Weights of a small GPT-style language model, trained from scratch on English Wikipedia: width 224.
MLP neurons of a small language model. Each row is named by its layer, matrix (gate and up: input weights) and neuron, and shows model dimensions 0-127. Each number is 128 + 24 x the weight over its row's rms, rounded and kept within 0 to 255. A neuron's up and down rows have the sign that makes its largest values positive.
Before each neuron's rows, "fires on" lists the tokens most often at its 100 highest values on Wikipedia text that the model never trained on. A number after a token or word is its count.

fires on: "-" 19, " Li" 13, "vel" 9, " career" 6, "di" 4
L5.gate619 [179 125 131 139 149 125 137 104 117  72 126 168  98 151  89 120 119 103 161 102 105 153 150 115 120 123 138 117 118 104  98 146 121 171 166 124 113 135 172 161 170 123 115 108 115 115 125  97 127 110 131 162 120 128 127  92 116 169 123 130 119 115 153 147 139 147 134  93 116 128 128 101 140 145 128 121 115 114  90 122 124 144 127  83 137 119 135 116 146  92 143 111 113 134 125 139  71 146 138 183 143  90 128 119  68 148 126 155 165 101 152 104 138 160 121 146  95 137 121 109 124 122 129 118 125  99 104 128]
L5.up619 [152 119 119 155 105 132 151 119 143  99 109 112 127 161 126 140 128 128 132 117 126 120 101  98 124 109 150 163 108 147 124 150 120 181 122 179 130 104  92 105 139 138 101  82 139 140 107 101 102 140 154 145 152  93 124 148 121  97 152 116 115 138 151 130 159 109 107 115 150 145 117 118 131 133 177 104 154 145 166  84  82 122 116 114 122 154  86 132 179 140 158 115 115 144 134  81  89 135 128 118 159 136 128 122 113 150 132 112  94 139  59 173 124 123 143 147 107 108 124 153 139 154 110 141 121 156 123 109]

fires on: " Le" 19, " La" 15, " l" 10, "os" 6, "e" 6, " Sant" 5
L5.gate803 [ 95 128 153 164  68 146 116 144 153 133 134 120 150 136 137  88 143 129 114 110 121 119 157 144 130 139 109  95 114 157 139 114 114  96 156 175 144 110 135 123 122 101  95 161 174 123 133 152 143  75  91 135 116 128 142 122 132 100 125 110 128 119 158 128 132 154 141 119 153 130  78 125 139 113 171 131 111 147 153 124 152 100 107 118 131 115 165 140  95 167 172 160 164 121 139 144 106 130 120 125 107 154 128  78 124 152 133 142 153 174 187 119 182 135 145 150 110 100 129 142 178 119  97 135 159 120 152 120]
L5.up803 [115 139  92 118 117 142 129 120 130 129 114 152 189  90 131 183 147  84 121 110 167 143 131 159 131 170 135  82 122 143 142 128  61 173 120 158 154 123 135 131  92 105 122 151  86 113 131  97 110 136 124 124 123 150 158 103  97 163 149 140 105 126  81 129 142 129 118  89 143 120 122 132 135 136 148 176 135 138 105  95  95 132 132 158 154 172  89 125 124 107 128 137 106 132 111 148 113 134 146 102 163  99  97 135 111 114 130 144  91 118 123 103 143 113 154  92 142 165 137 142 125 140 104 125 155  97 137 141]

fires on: " te" 12, " gra" 12, ":" 10, " Christ" 6, " Bur" 5, " Bir" 5
L5.gate56 [137 102 155 103 199 118 120 100 119 126 114 157  89 134 163  95 125 146 131 126 159 125 134  82 101 116 126 145 148  94 134  93 112 132 137 101 117 163 161  84 163 141 108 147 166 110  88 103  90 113 138  97 143 123 103 127 110 141 126 115 109 143 126 146 127  87  91 118 143 105 164 142 116 116 114 111 147 125 127 151 151 118 116 130  88  99 176 150 142  97  99 145 121 106 124 144 107 122 137 113 120 130 134 111 113 134 113 164 147 127 113 110 131 142 138 140 153 142 126 133 105 132 121 137 204 107 106 120]
L5.up56 [ 90 168  83 132 152 137 171  92  72 119 143 142 112 117 105  98 116 106 118  87 120 161 143 130 130 147 117 129  79 124 147 149 146 146 127 139 114 111  83  95 120 144 132 123 121  89 148 129  97 139 115 177 118 152 145 135 155  99 103 133 150 122 115 128 100 108 114 159 116 126 112 122 114  51 122  99 173 165 124 132 118 105 111 174 161 128 151 152 139 140 151 168 146 154 116  85 186 135 118 113 132 131 153 150 144 126 112 103 108 145 130 168 100 122 148  88 166 136 133 111  95  90  81 129 100 137 136 109]

fires on: "M" 29, " Gu" 13, " Vo" 9
L5.gate101 [ 99  96 145 106 131 145 104 113  75  94 127  95 143 115 163 115 142 137 131 121 147 151 118 135 130 136 138 145 139 125 135 118 150 150 208 146 143 145  82 168 151 133 147 106 140 144 147 120 133 133 149 158 103 124 110 131  94 132 124 133 121 142 133 145 146 139 125 127 105 166  99 178 112 115  90 114 137 156 142 135 156 149  87 135  96  66 161 133 131 103 141 157  89 150 127 144  77 164  98 107  95 122  98  79 109 116 102 124 133 161 105 111 160 145 122 148 114 131 122 123 125 134 106 105 120 140 131 124]
L5.up101 [128 125 152 110  96 124 139 129  98 142 114 130 119 105 117 100 190 162 147 116 168 148 129 140 139 131 145 149 150 110 175 158 127 135 136 168 128 129  99 174 102 135 142 118 110 125 153 119 143 135 157 187 123 134 122 141 128 116 141 153 134 142 168 141  80 136 130 120 116 129 123 161 141 100 117 107 108 143 113 126 156 134 145 136  87  95 128 129 136 138 170 114  92 127 168 120 113 122 137  97 116 104 143 144  99  83 130 123  95 153 109  90 153 104 109 135 116 159 139 114 150 106 129 118 126 129 131 111]

fires on: " fa" 26, " dis" 12, " ca" 5, " ro" 5, " ne" 5, " inc" 4
L5.gate90 [156 108 147 145 153 127 125 114  60  90 137  89 104 120 114 123 136 141  91 143 113 137 143 186 127 120 109 109 132 149 125 149 146 125 171 125  98 180 114 139 155 118 146 108 159 144 104 108  79 140 136 123  75  96 145 157 116 124 111 115 128 158 135 167 149 132 105 112 123 145 151 129 131 152 165 109 174 163 103 153 144 132 105 175 158 113 135 124 145  96 113 148 178 138 133 101  99 129 126 142 136 110 112 142 137 163 123 120 141 128 112 179 128 145 150 166 119  87 119 124 108 147 145  90 113 105 118 166]
L5.up90 [150 156 121  92 131 119 122 116  92 136 158 149 101 150  78 111 128 105 137  95 110 128 153 160 140 116  97 144 106 166 101  85 126 131 139 141 104 153 175 144 143 137 108 156 121 122 132 103 125 136 165 132 157 163 110 123 131 133 126 158 128 130 105 120 108 154 120  99 107 120 138 134  91 102 154 135 140 178 163 174 150 156 120 164 144  89 148 116 108 136 118 120  97 165  77 117 117 144 112 133 135 131 164 120 110 175 143 100 169 113  74 148 133 143 185 141 138 130 170  98 108  81 134 173 118  81 156 145]

fires on: "z" 35, "ua" 8, "ka" 6, "ada" 4, "ah" 4, "ga" 4
L5.gate118 [ 97 122 154 140 150 115 142 135 119 131 139 119 134  68 175  99 153 162 134 121 109 143 147 108 122 135 111  95 116 149  98 145  83 140 137 162 129 108 192 131 130 138 152 150 162  87 136 135 158 122 119 106 142 133 139 153 154 126 115 136 173 125 126 133 141 105 136 128 151 158 137 150 121 187  97 125 111 127 128 163 143 109  99 152 125 152 143 150 133 142 100  99 175 106 134 161 138 140 106 146 169 122 154  50 134 101 130 134 155 199 167 170 157 110 136 134 103 151 139 131 164 135 113 109 147 149  98 184]
L5.up118 [151 135 160 187 169 151  98 109 123 116 112 127 162 114  70 139 159 110  90 141 107 143 122 129 124 117 109 101 124 146 121 145 131 113 129 138 152 155 132 152 116 165 133 133 142  85 144 102 142 112 158  91 125 135 146 120 126 155 111 144  90 127 142 126 138 109 109 190 105 145 158 125 125 174  93 114 147  98 166 116 104 139 122 125 111 118 118 145 142 138 148 107 113 120 142 112 124 130  78 101  88 112 150 127 151 136 150 130 110 133 120 164 146 115 111 114 141  94 132 149 143  88 175 146 144 149  93 106]

fires on: "." 34, " of" 22, "n" 6, " in" 6
L5.gate563 [132 106 133 124 110 173 123 150 129 152 169  69 130  94 144 130 143 143 122 155 139 199 150 150 153  62 175 150 112 143 109 114 124 159 139 123 139 168 176 166 114  91 145 117 135 115 122  91 169 110 147  75 108 123 122 133 196 125 127 115 119 120 156 129 127 152 112 142 132 135 127 118 152 109 146 119 136 147  99 146 153 130  63 154 133 146 104 130 113 143 111 143 138 156 101 132 162 130  85 132 143 132 148 108 141 150 143 120 101 129 139 131 176 154 102 137 108 150  86 124 142  88 115 167 160 130 150 154]
L5.up563 [110 103  86 132  88 154 132 138 109 140 110 134 174 101 105 150  77 161 107 140 152 142 172 104 185 136 141 134 135 134 112 174 148 155 130 145 115 119 136 128 108 119  92 103 137 126 158 107 119 133 162 102 147 114 133 116  93 136 143 140 128  93 115 134 106 157 150 107 127 124 115 139  89 112 109 140 111 122 148 102 145 135 132  90 132 135 149 154 164 114 120  65 111 118  87 111 131 106 120 163 106 123 158 172 108 116 120  89 114 123 104 163 132 132 108 113 112 135 139 112 123 115  88 154 109 138 136 106]

fires on: "t" 34, "l" 12, "av" 6, "unt" 4
L5.gate754 [118 122 168 147 124 114 125 128  80 118 124 133 136  98 157 119 110 147  86 112 123 108 114 157 129 152 133 130 130 138 145 130 140 173 127 140 158 118 118  86 124 131 139 122 122  89 128 166  73  97  86 119 112  92 150  99 142 143  88 112 130 110 118 147 147 131 106 133 149 131 137 142 130 165 173 134 135 100 116 109 124 154 131 115 155 106 146 155 109 113 119 165 123  74 155 139  73 152 116 102 153 155  48 112  85 152  64 151 148 140 117 162 140 122 146 188 139 100 156 129  86 183 134 157 112  97 120 129]
L5.up754 [142 157 152 106  99 141 133 109  91 179 112 145 151 123 161 124 126  90 136 100 110 147 107  98 130 119 135 121 149 152 164 148 131 155 136 105 147 112 148 106  98 127 123 149 121 121 159 122 147 140  88 142 112 118 147 156 132 115  86 128 140 152 139 126 119 117 155 127  68 115 143 105 108 107 100 138 143 128 144 131  88 137 124 111 139  84 107 127 126 136 122 178 126 123 122 146 113 113 107 120 115 175  88 129 118  93 141 102  95 101 133 176 128 185 113 110 117 123 144 139 117 130 129 143  90 143 103 111]

fires on: "a" 43, "i" 17, "e" 12, "o" 10, "u" 10, " A" 4
L5.gate363 [107 107 108 119 136 152 144 130 103 122 106  88 164  91 117 141 160 151 129 121 134 135  70 167 195 150 128 116 132 130 149  94 121  89 137 129 129 126 111  91 127 177 134 122 140 141 152 106 152 130 129 132 125 125 135  74 172 114 177 144 106 140 160 129 126 137 154 134 163 140 112 148 130 157 120 158 133 134 141 136 127 133 139 163 105 155 123  86 116 115 137 100 139 162 142 152 171 127 115 136 152 148 120 116 138 148  97 158 106 171 103 170 168 126 145 140 100 110 116 124 134 159 168 177 199 127 106 184]
L5.up363 [134 156 135 149 132 127  89  90 150 127 197 131 118 136 160 145 118 133 124 122 141 131 135  93 126 143  86 133 135  90 115 110  84 148 141 150 151 127 139 116 124 110  94 103 127 138 169 127 143 106  94 106 110 138 160 135 136  66  96 154 130 111 128 120  84 106 159 130 134 127 156 136  70  74  95 112 135 141 124 127 142 128 104 128  86 169 133 113 136  99 177 155 160 130 156 151 142 156 135 129 136 167  98 136 129 145 132 133  93 115 147 139 117 110 140  87 141 105 135 137 121 125  99 158 158 146 106 146]

fires on: "″" 15, "°" 15, " of" 14, " the" 9, "," 9, "′" 7
L5.gate727 [115 121 148 114 142 148 114 134 151 143 116 115 155 120 142 142 132 113 143 122 165 156  96 117 149  95 117 149 148 113 126 151 138 132 142 173 109 135 113 132 122 121 109  91 172 112 116 132 121 113 101 132 118 141  87 120 150 110 139  99 201 118 104 138 151 118 123 142 130  80  93 138 148 114  77 121 124 130 149 125 135 152 139 156 117  99 142 121 113 138 123  77 121 134 123 123 125 111  67 112  85 145 112  97 106 125  88 126 135 137 137 112 136 109 118 120 127 118  85 195 146 132 101 135 138 106 113 108]
L5.up727 [154 137 148 121  97 102 111 114 148 174 123 161 124 147 141  94 178 135 136 105 110 153 124 139 160 141  98 134 162 106 116 114 154 107 122 120 164 155 145 144 139 135 160 123 152  91  86 125 109 132 158  95 120 110  92 115 151 107 166  98 138  86 112 135  77 125 137  96 140 116 124 134 135 134  81 130  80 142 162 138 146 150 110 134 130 104 118  94 115 119  99  62  75 120 129 142 137 109 128 125  49 123 162 124 151 135 113 108 114 139 142  95  75  99 140 128 145 110 148 164 127 140 115 154 123 116  98 110]